config = dict(
    num_hidden_layers=14,
    hidden_size=224,
    num_attention_heads=4,
    num_key_value_heads=2,
    head_dim=64,
    intermediate_size=320,
    vocab_size=8192,
    hidden_act='swiglu',
    norm='rmsnorm',
    norm_place='pre',
    norm_eps=1e-05,
    positions='rope',
    rope_theta=10000.0,
    rope_fraction=0.25,
    qk_norm=False,
    attn_scale=0.125,
    bias='none',
    tie_word_embeddings=False,
    parallel_block=False,
    init='trunc',
    init_std_qkv=0.0231,
    init_std_o=0.00437,
    init_std_up=0.0231,
    init_std_down=0.00437,
    optimizer='adamw',
    learning_rate=0.00233,
    beta1=0.95,
    beta2=0.95,
    weight_decay=0.062,
    lr_head=0.00831,
    max_grad_norm=0.5,
    warmup_steps=382,
    schedule='wsd',
    decay_fraction=0.862,
    decay_shape='linear',
    final_lr_fraction=0.0,
    batch_tokens=65536,
    max_seq_len=1024,
    doc_mask=False,
    train_tokens=316000000,
    max_steps=4822,
    dataset='wikipedia_en',
)
MLP neurons of a small language model. Each row is named by its layer, matrix (gate and up: input weights) and neuron, and shows model dimensions 16-207. Each number is 128 + 24 x the weight over its row's rms, rounded and kept within 0 to 255. Numbers have three digits each. A neuron's up and down rows have the sign that makes its largest values positive.
Before each neuron's rows, "fires on" lists the tokens most often at its 100 highest values on Wikipedia text that the model never trained on; "fires after" lists the tokens most often just before its 100 highest values on Wikipedia text that the model never trained on.

fires on: " his", " an", " a", " its", " her"
fires after: " in", " to", " from", " on", "In", " of"
L5.gate210:129115154135166090135122123176150124131088104137111115092160118132098113140108111146164067106118149141101131121136103098143166109115114127101189171118123143146116113121118164141156103129133122122159097130167144129171144113129155115154137116120126121125114127145082131134148097169171132098141127126153119155149109196102176137135128097135045118156155109125139140136149126116129123121178142138113112136093119117107150132123114130065116143136136171164154098114080095131129137104116126107128120145082136161127126089127179123116151103161112135157161145140146166096114113158102122092
L5.up210:124041125085138157133100143134131168113118100139138110130175124121115143125141145146150117161108135137096128115156098089159115123174128143134143122136137102130141119124124107121149123116117176074111129135096154151188141120151107113107179092129132127134115139088123143133130086141105104135079138129161111117165125084130152114114105096097094085132166112134151126153130134128174130180112117081101095088079139064152154126122139114151099111133118161142150131129109144155084091097099107104119119135145136140129118082145142126166096143135095161139140170119120119152112085124104158148

fires on: "|"
fires after: "\n\n", "\n"
L6.gate135:094133128136094146145110133095142140138179146124114149144144119126124149107156124126115101100093037157158142140130142121063134118126125117124100124073129116142082121166152133167149141113128095114102096139119109111143115120116129063135097115117127163161136117106113131152112131141136137106170136135164108118144166127142110141081161115103124173130159115108125115183136142103112144157144134141116104143133140098123137117099145149128138105120094137113151133105164128152110196137134146115139142125149108098121143100128161164099119158175124135166098069134085143138083158137148130140
L6.up135:103117118096161145155093112172122162120138134094117137129117160135110140145116124117178142131121110125153095103128149162130145164188113111087125141114129072107076182122208124136103126098129130088081125148140090140163131128114129135162070126149176132173189094091092154125162124141112131127089111145121110124140131113164094122124117110069141122118157132099108104152086131111152147116118160151135124127119107120117155090136111157072101100139091111164143132154136154126093142147072155113144127101124109132136118118116107133137133157119085125113137143110122132144128117131132135142

fires on: ":", "°", "′"
fires after: " 3", " 4", " 5", " 2", " 7", " 6"
L10.gate81:118142154141101143131127149150134135120128148155121144079182150111135127110143124137127114122148138096139148162140098162156139109099134156170117139137153144110144076174149128113141158110114099153142075150089100137129125174142109134172143161133158129109154086158144128128097141111128083112103141102132143170143149156097141139137149183124107165101142100130134097111102139093063156109133113144109129114111123136153137114147151145138148121103141104123130153115128156194117125120162112124099136160121117148127158165139127115103130103204102152173134135147120152127090121083110147151
L10.up81:120154152099144130113103108140108172125133113135112119147178178141097130123126124132151146122136099127134129105119099158112164104060148130114127194088139156126131125109074139106135149117108090103108150116098125158099088157134098088111151118128154148103175086144099128113114140125098120122084158118124139101100115107117109150136098114142155145127147115116117106131109161171115118144124116101111128197134145109145159148085133121173157126154105177118089120155109095173139108133095096167069087126151119106117124136125075110147099153137119121098099168147119089131169121113145105149

fires on: "|", ".", "-"
fires after: "\n"
L8.gate218:102162121133094100121134126088104111100111110111116121121148117119110102092106093166162148139142115144144132144102113080143127119121111145174159160137160124097134114142137120130174163119154097142099140160085146117127126157102112121171124141115108155122162073138101144136136126146153186133115102118105100139135161138108160132142100136127145129150096129107082124184137144140136120152158147132108122103126133142091121111155132131138163122088098112131139104123108149151116124129109099136128129140124098098138128114141184148143121119126128117126133100167103112142074170066111160165
L8.up218:108120125127134107128122153119108136099146091125133116160154127101084085142106095123181131128105140141168111158108132077146122111140141164142180147191104115128143140123141127147123113111141140121103119141102145123154111152120082115168120144156095127125153076115103113127151128116114149111096090155072098122151147152119138073155087094107137128123091141127053111135081148130167143134122161141144125097100119143118139120153167128114108140117107100133136128162142133139116081153114118148136106158150102101124104121134138148129161174101096081088142125120107104128107135096118130144

fires on: "s", " long", "er", "ical", " of", "e"
fires after: "'", "pin"
L5.gate216:131145159147153119124125172144143082116128116151117161091166094116152092128153175114098157106090117092161130150181111135112134127106139141115126081078145165142112058153133097130155131180118134148103129105120128155161115136133153115140130141112151142112141089129098089126124124135155121119163131124152135120090167162105160130067106160140107134118146121133125112146168126096097105108146117147134115132132131150084119132137170141116153102106188106120128111126101121148132157129137112127109186115088119141139124137120142132121101132132146159140098140142149122121109128141118125151
L5.up216:168125124115172175102114144153132104104176109122163132108112124112184114147156112116099173080096120111158131106116139118139128058145199155127116108113125166129123141125129099125109108124079116129085084119152132148102143118142136136149117084109122158136138092083094124162116142095136105149138134140130185133119116100116138124127122144149118108122122129079100116126162090114095145149093133091103146123123142135144169135167133125164148112114128095126146112157131145122111146177165097148117174123118151159119117155155158150105134148095177131081102146122127113126098117119112086149

fires on: "-", "one", "wo"
fires after: " al", " Al", " All", " Ja", " St"
L2.gate147:148111114090119105115122103112134106130165104121140112085150143141129134145174134126178115125136137122118120128101088119139122114114120136122171109089193134138150147100155134125132185140144150145103126138133130138162132150153182141124136145145116121142133107110164146149082177117146124115138130117140133131091110130144123136086147107136168099143111119135088093174148160111161128117140132109117073093146138162127084113153108150097143124110151122158137076076111174137102127134139114115116159142127124131160115129119136117120077157155180163145150104181100086143134144148117095093
L2.up147:111135112132163192097128137093141086089133098155120140151156062086120155137136152175104142140109125134157134119170166145148103162112151101139135122091134152108105087147141157156123129169125136110102132103111122140149125132172115129106131102169106160128094146162161106098150110160116121216123118127148164137116132142120131109138166120137156089147089113122115087142138123111122108102124147121148100083130141109116162140128130096112093177126136157112148110100162154117135128135162102105078120130133160163138122099104154143123121153097116149135120170140168128116131123141163099116

fires on: " a", " is", " an", " first", "-", "This"
fires after: " is", "\n\n", ")", " was", " the"
L6.gate204:106085141120125111124167133115124094096165129103078142112097143132101135134088085118177124146092106144157151138134148116124133106119129075148132157122153144162159098153125132160128142152156121107136121128124129128113106169134141064136101184136123130154129122146124150142143115097146100097159093119140134098133143131089117157121116120143098126115104115135138129143163190116135103147151145124174133112108143112111150120106112113148161129113101167133129145108114127125130141137125147125145168088119112124104093124115142186123125126162162132181154147129207137115144143192192136086
L6.up204:119108171144172128099128080129093089103138074119123126152076124156098131170098131121183141128125144153144141154148152138161138156147133063110122142179150131147155139122153128137084120142135114096160110100148146154112147142136116112132084132148118151115168112138106190127146101106110138139114065123117127134095138109115087129174101131142120126131079130089116139128092135094142066151139141093151156101101125099096187116152050141123137140164103149133170119140128175095150113120109103145125138098126147128149111099124126142120157143090140135112160112106166103148153107131144140103

fires on: "-", "h", "k"
fires after: " al", " Al", " anti", " Bag", "dis", " Nat"
L5.gate15:151151132089104162121120143087126116133106140115122105148123125092094119125156140113127125163115102148145133150107066154129136135067147073145154113126165136158122168139162090120142177116134138122098172125116159147142087153091129123109152141117121141133179140058140151102098099160123143120117062121162149168072128114133151132125145120159124143118147117099116121140141139129124108140172121102131104154109138119124104161122146139169110080133126112118144119127140112146114115088174145087132113066144107095136165150102139110129098122159107122124113104159149135122098158145126122138
L5.up15:110174113145165120149130156138129114123125160139116130119161088151127125132096113117143115094092119168146129113136189128096161145167101114146135123127133066145113130126102122143139124114134142118125121129129115108148113137160155189102123141144121112131115108143104132106114095075137110132116113114101087108090167114106175150116156099095124102103150125136120123124129137065127134132120113125107080155125121128094149148130143116155149059081166142091154096132154106101109113127107142100115141120096107148129092156109124192145139126154146103112107100135145162105137115140101123128

fires on: "us", "ther", "as", "ric", "min", "le"
fires after: "mo", " (", " U", "no", " Chi", " mo"
L4.gate218:183106147157116096145139141142105126122120091115088094140143108148093112097085179121083116143142130098134133130124072124116116146113142152126124110139150153159146140108100132123128140088143139167122144096108183117140095117145131077083107127132137098117166128154095109131158153120164126123178146128143114125095125173140165156141104112126114137125129129133112173123111117150121128102159171119186148129109165157125167172121086127077126122137128138118106129106069142137079137134105144161113153126120184184138126097117129131111124139153143162147146135120117101128116120139118182158
L4.up218:112108143120129119104148138144142129122055145162144094126150123128171107130145148132124163140116142108117112173141112119124125154142123107144154093112112128193049085118130138193162117128125148119115147127099122144101103123115127114079114110110149084136160079090094113130124112136160104112178139140099124084124106131119121119147168145099126126102144153187148167138126112114148147092157093112135118161119134137099132128115127115138096078124142127106151111153117120174168127116039132102153111117128104101144117103101136117117172111133098121129103128165150122116118130153141119148

fires on: "-", "On", " On", " and"
fires after: "|", " R", ";", "\n\n", ".", "\n"
L2.gate97:152138151147129131105146127123168143158101116051132124098131119124097130163132168163106101095114126101143143134151173082088123126124118094134114167128136087160111152147147102144142123129108101129113097153096095146071171104118106108134099146132107138151151134135163141107124132178113077176140150103120133168156126163136101153102112150127137136147130123141141149136168137165122108152159126153086118136140121075121168108136132113102142137090128184133097110107083172127142148137138159104140103157113132109090074133130088127132119113129125127154146117143117125130098146128150146123
L2.up97:155107104124139147126136190115127104124133084129121173148133123118059133168142094147129109136091142099116146141134108096109170148079165151120172143139152142136089103147142139152138130092112177112066096123114143159106160116158098122145154094108129108133129131139155140122151139155136114165120145130134178102161086134125148118142076104136150084159117121117090128110141134150124084097138124141126136115071116119105130127131121118192119154105138074153099126125101161141112131157172113139106107119162138139117101119121148150142106120114135146136129167119118098102128140135101069111

fires on: "n", "s", "ic", "c", "ian", "e"
fires after: "'", " Syria", "mi", " Romania", "pin", "mon"
L4.gate16:084139161121131111121162128121114079116119150119130092097130114139153077093162105108133142146091119127158139131138105135142130140112130114154106109092117134123156092190114124176110135112115132117166168132125135156141120091135140160121096113113134124108157107138117093111115124125182102122155101112127097161155140136086146156098148135129140103116141106127123103131115140146141160117121106146101119150159154129099105119168170099087147114102156105131141098096115129121131148132117144116149128109080133123097113123141166131166097096149061176153121159177127137149068124164123138178
L4.up16:141122134089122109160144132129147149100140129099093108103162150177150121115108111109094091122173126118179124170108173097065128103114181120111112116153110126105183062097140154137105106130139174097101107112170164156147114109095172091105107067109108133137115122141111101143117111118152113145169105125125085112125150148124128121107068142102139147165129140140111089149107144141134137115149130146151134158133139106118100169121159094117151076095099133144109107130126097130140144157142126128121096145121135163134169116111171126114100075121066124135111141111145110156098121109139153154

fires on: " the", " a", " one", "s", " as"
fires after: " was", " is", " as", ",", " been", "'"
L10.gate92:133095148073093101137128104156183132132156137117117157093115109145087089086106083102115104111129108128149126115074185103099120113103159129130142112143137117115149104136132097172135171099108133134179140149063136135136117113146111093150139142078128129159147166145118119124097105108173122120127094108141100132117160119120116144111111118139116131144109114129139101118127161089157135126146101143127098115109130107095090097129127121114180113087098128114147124098140144099097158103096138108134171134156109137078137147132151121137106162134095143106129108147151108113094118124155128144
L10.up92:103104173144110118133126178128129130105119124127102121153111183132135179159186160083148148136146137136180134112125139144120164119163156115139163169095119152152140162118123117147107118116122141120101122119101162123097152123130108107133127137139136078120142129137133161113117135132122104101154120131119114125092161137130107132131100158085170126162123123125079146133135150164152141128106111109147149161134122095148135158125134115114125115121102098149109104145148127123089128100149166158195169112158135119131121156078125138097161171136084111112085081134171047130147162143175157130

fires on: "="
fires after: "="
L8.gate286:153109103147138111152092137154165115156154117114116152144133129156099179111172104111126116132146081139153132123086136149140172134159134132133152151109137128110153142126126146141146115084112124086111138127155135132156142129159126142139166086127137118185135134144071098159150122165146128090150110114157099134157100108125095141093154143118122202145141125142112132126159110155108144145110139171119127142167157112143099121119148109146103105128117097137142088132132104180110151089111147076161137107142102152134142112120132114175090101141114141130109115166092106136128111147126141092
L8.up286:099100126122139135155077132122162069118192134086144151148136158160077136122137112101121130123086111114130131125086143142169095130141175161127111158118141105125133154093137148125104122112120121087099116142152133123151125099110130115168097112116150126153141106123096120127138116147117191116144182133130108162152119116147132132124143148098152148079087135123096108149114118130133195156140175152115135177112120135142120160122136168174111113118150116136126088147113145169165137120100118121130131115114115097155169114127118082151136100149129091130078130118147096142137117141149136129

fires on: "=", " United", "I", " 2018"
fires after: "=", " the", " \"", "|"
L2.gate317:124115118129099125148107142111136118162127125075116153116134109123131123097107120135142107100126098117168196130158133139115147121158158132126113142083162123155102071137179109149135113124155111123151102103084097127118108139134116092135110138124131091171118068136128122144148161126169138140167142110149144149152114141138117140099127104117109127149115123108125123162187146124059107124159154180118123121147134114107065092098112154119130136125109172135149129086116144152082175135140191099137144134123127162131118138117131119135110099158149143171119133130107115091109132147123120141
L2.up317:147063146086103076167128152124152138116170136089157135108119136153094145090085110161198116140162142128151121096102140141160117086153127159109082138114116170112147097139180096163174099129124124145168123100129146131126112110127118143111129124119143121196136097111113111122139156164150102140102168137115160133143110136110096119099118123109105122134129134106125146118169146101099112134126170149144137130161144128126085103115100128140113098145080148152137123132114115104108134113139131129121098099107107179146146137094103112129098080113109111139104139105089153139110103158112115151

fires on: "M", "S", "L"
fires after: " (", "\n\n", "-", " \"", "\n"
L10.gate27:161127160171078147100120124109159122170113114149107142138119129102117160118142153136127153126110126147121168152127160102141131114129102064172120114095151079114142140135151151117139144113116128073086144117103166119122122137159113137089102092106146090129139145150141158153134110135195109162138111083172117130143103127131134159136174120094128118102145108160154122146168104139157105133142102152122092124143132124154125159166147110097144127131122098155164146090124132116118141086115151094139103155135060128093120138090126095152102142144132188162114148162142113170085112183112157147
L10.up27:120127122105109116133122133135086102153085146135118141149156147131174101096123144141128094168116148107068097106116142122159096071136140137173134122144107113099092120159125154118119159137147155129108119155110117127118130151134120154094131117102105075129125132111118175114081073133129150158134077130161094119111167094140161124103143135090093107119130138143151131128153161166137091113113130137104147137147132148139116200122116130134115123165119100134142091099082106156145150113114142094108079091120150162132144154131136158100141185110126151115113140162131086150140097117153149150

fires on: " a", " an", " the"
fires after: " was", ",", " is", " also", " as", " ("
L10.gate124:160110164144085106177136114101121133124173143131098139120145158144112147099102108179113085155143149128145122134112147131134132095129098135189156146100146122118155105098144108137120111098137165130122124166089145147144094137117134073166146131115143088132159154141126128127167152127144076092116105136108127125123117123119157141116122181117140116115122118168118135139117117153121154159114099129142166115144140100163165114119145132107133139124105140140107113127109145112095134111141134157159117129154129092094121169126092123099155111133111136145184118145131113082121132167122147208
L10.up124:096123116073128174148123138153166161084093093127105142171122114114139085133156118129116152132122085147127124137142157104131136118154171113097158175108100163147116165133137131173135140138140139082100151107143183123131147136078112171152085116143166125155082111118130166101138110129119091149173115143118112152162149127144103107143112121093118110153126143120105136146117140113132113103079136144136114114159140105125132143158127120102087162103110134172165130150157168151124119157103148143150128115112139065125142110123128160124153160118108165123089132139137108140128131129065145094

fires on: "="
fires after: "="
L8.gate239:115136133125139094139126127137147140097146128154116098102106134103111097081156118143115142141137071156162139120113084125151114100109103137160191125130187131092131125134154176141124181103124099126139116160110131134153139139129132075162135174130120104144136152148107157132124165159125133118142133124146104155090102116093140143133149080113110130145159140111143148169145151094124145154122119149107100145151158113138132096107160174153119081135123141182141128111112141178119141098123147120166132145132112126130149088081133134131111117162073175140122104156139110107094108167159178133
L8.up239:132110156137182146165122115138107123100136098151151087138110130126095104117107106120119151125117104187162126141135113159178108132147115145132149136136127152097144125131161182140095136097088142088113123125117112178140146121094148110150108113134165106130181135157064122121142152157108113107088138119106110150093114127135118111161139083095110103104102134106110136096093118108161192147099132130138160117123129131171181128130125156117078060148120161151112131172112134156127094136112119106124087128128151151155148085083138105090151110132106115098133157117108133121145086150132158130

fires on: "-", "q", "."
fires after: " al", " Al", " non", " pro", " re", " de"
L4.gate132:130076140117128153136133150131133144139134157133096119130125135143144106112103098135135126097115120156090133135122165143141085167125136085124135137093134117175112153165097129136127119133177089145129130124145173115185140114143121121111106102080133101130121132137109141152129139140156162095126093108148094123141165122132141132102138113134142128114126091118141173163147139133166131129155106112116104114126136088088092142154121126132122104112059121149158097082093107114056160091127162117156177104117106124134115114119095167133108117137135163138140119123149130098111113166169148126
L4.up132:148125077114133172123143152109116102115143198086099125122117126151153169130108105133163089078100143129122111138122152087165103167151103102128127149099102129135129111162168101134097121148139135147133134147139151129155117098158140144126178069079114117144168091114126170120143109104143165132079112147142125142158111099120129102125145086175147118153139142109136131118152108123165117114163142121151109109081128117104069148112093153159127103116095109114161145100098153112125127122126149117120136116128142156132137100120108128119096113105101127116171141161141156131155075173131140127

fires on: "-", "'"
fires after: "-", " al", " Al"
L10.gate314:157112122121138154122120137134156086124125150128137104124082138168099106140082088106154095165139085100157138168100118104136140109129121101130128112087127099102105109148111080147151122134134150158091100106107112146170102073138148120116151114109117120133130101164148170102121115128094110128133090105161146146100119175127163140127139146109126109150140106143111155106141132110152120133190129156146095111125138137107103120161122124095132118109138088122149105067102132091112133120156134129135095112140098142112103147140157178118090097134124113120108143160092145128092124140128104136
L10.up314:116176107093144135094113126131157106147125137128171129144114099176127107170150081133118133119121158121125129102094138134116103136127055099146116129100103136110188141152115122087177076154117152135103134133122133140125105125137122127161133151112085128126131104070132140112148116129093111197104084125141113128112099115165096137111138109112126104145135124107147142119141141144106108154107114121156112087105126104110097141112099082105123103112171155128148118115146124113079175113113126126092172128159116178142155104122112145135117154140180092130171119163120148118138125141144091120

fires on: " an", " born"
fires after: " is", " was", ",", " in", " as", " of"
L5.gate258:133074160074113109176124162135109139123107092107107123077162119116138123129116117136117124090125115110163130132144097114144158088084121134116155127121174113139152139118110134118161159124143095101130143120131159117146146095087132068127135134140105087161154156093132185105177115146133182135138071118141085125116148138162126139145090113157131120142139116121083114118147149128152171118166117133102116144090150149157096125137100128135119085146130143163103079136087106117093135071110141117105108144080151117123102107122205143127150121164125158159106149124127119152107159148130117155
L5.up258:167158118128182147113125105128126168129128127116084086130069156120097154112136111103129101112116104194118152123110127086105126111162125111159135116129129088155151135111150143126128167096155088120132123111139156136102137085102128105094068104148167127102112128134146147126105077143133074105113145114149131098104136144065103117124101168119103125115109120141094131159108150123145132130133126147116136106113141081114185099165114112097136107130128105175141125103118149147118101089107144175137130142096141146106099151139157127143150174136131086114139150132142138135158150126139118153

fires on: "-", " -", "|"
fires after: "\n", "\n "
L2.gate265:122140077103146130120184138133128116120116122109128113129114107157136126137162097138117077103134106143140125141139126143153123134143116145130148115098143117146099118144142130144171138115138140101107119149068126142095147127080085076143123149087112115156150107148160172100166168126169135123145093105152117139146123156130116135121126090127095149135146136087183137193161149132108114145134086166130133148128146098154126146100120160119122139132117140116152133111088168169096180117109150123155156106112113153077141094112137133140125133168116144146140122161135161103117159139177134113
L2.up265:106164114089133100120147150149116135074124146134147140163087161116124097133174132108129103130140110097123131146142125152135135102135119185109121101120131110148082137120153144127134127100133159139091129125149097147107130119171084086137093115115120140136124113165156174148173176102151102096156132129134138104147104181085136134157113101118148115130119124098128121127141150116143107087132097152164139124092144139159100187168157120134131161138149066139124131135112167187136156153128111156122174110137118079075127134120151110114120144156105170125117128153130116096149119126144107087

fires on: "|", ".", " |", " was", ")"
fires after: "\n", ")"
L8.gate217:114096101098111141158115111139111140159167157148118116130140119123158139110158097098148136110137117131121117086103134061121123119156117120139144126110183125133128151142138138134150156129104102167088140143099147098132145135138086122169145163108096058132147137118115156173118110178079140091161077119125121094157107172077156135147141097109110133188112124120124124147129158148097135180158136150137126097115149113129138116111092143135133161121092108152122101123143132161082136081125119089143129142156092083165129087117126118151137150128116171111113120181127121103081128135125152150
L8.up217:109108109138146134164105113166102140130152149141129143161124096156123132136083091142104124129101110138128119137150147159126111166209130144145150133139120136105130120131147150127146131117093103143119171153110147120143118138113123160170112164145114099122141109111089099118150170149100139059126085118101102103160121208107126116139116083098135085155099133127120145139111147156115165164115143143108120110105114170158115142134068159107102147142121101105129128168136138197094113119102101102134104128109079108141111086102124116120143129132089124105123124123153124100124108153095165128

fires on: "C", "N", "F"
fires after: " (", "-", " \"", "\n\n", "="
L10.gate158:142144108123134126147118124110095073132157164102111158122159123055101129101097141135114171110128132152137126106112160124121088088132135167163142116102141115157140136163185197118082133134059153150112086122127110115162111130153171150136118131137137166121139117140112129131106104101139154138121105130144156141155116091125145125111161111132128190168145127116179057088133144137126133093129161135154101124132140144139117142142117142116124098158138127101128142139115107118100132121140109107110158110135113097070117121102137146098143159154087156106155136124137101142136133153172154152
L10.up158:118133084140132104156110141108121123136141134120123168110144156093140142131129134116159128139139098133144130108120127186168173128134167126159151152143121117112089102145139133161084141134141135091132114136130107084133164130174166159130116121106146116091158115132112086120121152135171129135126125124130108142117149118126094127093106081122060118141121136128143157126127166101145144159119166133113127141161146140167094129156153160110123092130101094145135110117149104109083170185162158088086120141073172109147156151085149134142119134132125127133143119144145114121142130142150135114

fires on: "R", "F", "C", "erm"
fires after: "\n\n", "\n", " (", " \"", "-", "="
L2.gate310:137113101140095112147135090095129140118125135151124144127086136101144106113130100124163076136153133132098157146092132117112138117172097130138145097115138148109168140144130152141119120144133133071075137117152135133153127115157102150098098136140133094110113113164092124160136134138167151063134127117156121137122115127107144150152156161115089132114104106129139121125168127133138145141128152138138108109140158167126123140121171109101143109136122123130156113093110105094098162144084152137184184101167103101125175161143158200115111147139109143154160142153127123153145133102191167119
L2.up310:113123138117133123113073103103106141148176118097140162102078142125159097114110104122152098109112138156120124098097140151186136095152101133141126119091160114144141116135147151131127113163134162154140140104133136143108122076144147146172114130112142076121116093129125139189129110133150146143177064128119116129159139090080106120135158153107139148098069128132140119172157124117109147137141136103097123100139136130191115136158132110127135134149126129105161094108138108111140146129138134109121144132152117132168156159164135135145069138121175153132121129106075133177147112124148140145

fires on: " a", " an", " one"
fires after: " is", " was", " as"
L2.gate164:106123108086083188118102135105149088140143148081089121120069102136140158109115123092115105130113104161093145149148175098155076115139143091175114083136130110134142138111148178148115112112156101099143121122102076113100155142108110137112147140138134097161123152125133141121103119111145117148156096119167119174126173166101149128116104124132112192121109111111130151142137135127119126136146123139124104133088136128092087119161128133116098160117100083135148147118177140137107144125090168104141181109154109129097155141120141131150117144131155127115176111156126149112127143130137121137
L2.up164:116095139080135131167150078147092145142081124117116108118111172096111105115192116127133140120158132126129123107131100138107116145123125119111167133196162121133111146143119097127068158150125128143110133117138139167124137165105146135126116122130135157158127117119117195154144127157094128148098099117108160119139077116136110137140137130128150094159157139134137141148153125136113107136133082151127153127144158164138170098180106131144108153119095162145133111127091129142121139122128146110148141119117110089180184109184107142092123142145103128140128122169124118162138115167118102143

fires on: "|", ".", "-"
fires after: "\n", "s"
L8.gate36:092138128132122112127163125166114115134138130121135159135092105141109157161104081161165124138125103134141152073111146155123119115192113167090143135106110112109151118148154155109144157135098137143105126146111135090095124145130127099137104098085108137120150119142064103146145148159134121065117123144118135104144137163070123129127103112095151100158117138134109135132123147122131106179155131148153154116129114136115108098173143107142169147101126135105086109163108101165142106143161092099152132117134096107162126112150127111129144145130144142131113140144112135146120116093126187144
L8.up36:121110081125143152156110088107106125119115146105146165154089112122120133135102119127180168125100105114129127107092140110134147145120159148149178173141139137145106145111126144148107131109084106138109162151086126092145103204162090122147135168102143117098139101129109105170155145170095147131114121143112113108167112159095143129124112095103161131119128121115133115157105170144123081139145153125159096111097150130102120126133133118142120100155110089119152129131099131164120100140140132102106109108141085123129099097163103144161104161114104114122116160178128098138069136125134104112

fires on: ".", "-", "_"
fires after: " U", " S", " H", " W", " R", " D"
L4.gate78:149120121138140174100154129109130158129157156053123118146109142099126152143120168125133120127122057159137188135157149166093115113166116126127110165115126115108110140111121170143119099152074130162143122127114155139123127105161112125088153137124127093168168188136105149125128128152136135146122102112163160153103136150117076138150125091121135125158106128150073119145167161106120115158155145152131057127144149156123158075129122080120125127150095087109136079092135131113139142158118170129128120104117136153140111128103119141168106139131096135121134160145132113136104159108136141151
L4.up78:091099120138134169112083108117136140101154139108138150117100204136132163117098132132162147133144117106142137092129186123108102092114123133138131130134110090151142135116130123113163125130079138158147096173092152081122087119136117135132114145133105136180129151142136166149125126090114149177152114133141113069145155137133081110138162104134127133134163144134113090143117159140083132144162146143181096105108159097110161112158086097120104115124113126177121134127112129161125150118085157129120149109140161124149098097145129139153161127078136130117145101113090141126149147146152141166

fires on: "-", "ff", "t", " of"
fires after: " al", " R", " Al", " I", " Su"
L5.gate202:158139141111126170121123104136132145125101136093097080100111120142155168069135123154098127092078116139151123174151135171116110056090102143125126124115157134106147171134095157125146168164117093129126108146131126142122150146124129125123105131113095115122156090150131164085127130085156140149150134124148162132148152128128129125129149121150133175157173126097105112134121122120150109127168111139096091145101139103150080147105161132099115143112115140129086112086153167128094125141095158123147158085127115152111144164151134126149081111120106161136131138123095142160108131125124173137
L5.up202:105113138125120169132137174125137148135158148147067108118106143117122126118140139104141119074160108159098145138193134123153138149126138125138136096149132118146115118122095103092182103148104136174134171151136149119115137137151126140096159138138140154138159138137106124154179139124129151135148140118147134095056108155116123122119140121127110132073071146141123123125116130175173121117139136110102070122103132119109143134140087104140116100154119115135149092128137117083131109109125157119158151135102119122128130091103189148083155125145133110115093182102143147067138122159124122139

fires on: "|", "-", "\n\n"
fires after: "\n", "."
L6.gate276:131146086115090088124104136146126141130151100126076157128114143110090108163151121121189108142103125111128131094073111119130138089166146139175189124151152120152166129150109160152126134109151122138083128141100153062124129161143069137134136139129162122148137128100133139157154175150153116116099102122149142161179126176052163139118133110086108115141146123132128121148127142154118101132166160138129085136131167116118145116133108107091150158141140138141163116120126107133098122149115134129156140136108088097089136116164124133119098151129117142121155129154131118151080126113143158120
L6.up276:129084094107143138146135110104142169107127117111124121105188147127125120142102138160183141134112129100142120149111139102132124115109165130110167155124121148131146117114135162082139115088111131123101092156097148112165156148150089080145120137100086116131145096111132081143130124136145123153114109140114117088149129159108135114119068140100165151176126126136107108168113161091143102139137086131126066118109108121153121112101104116153161148114121152089108108144128112124100073170150119140131125187110104111140139110107098118177159126111110138111144099160122115114089112153152162120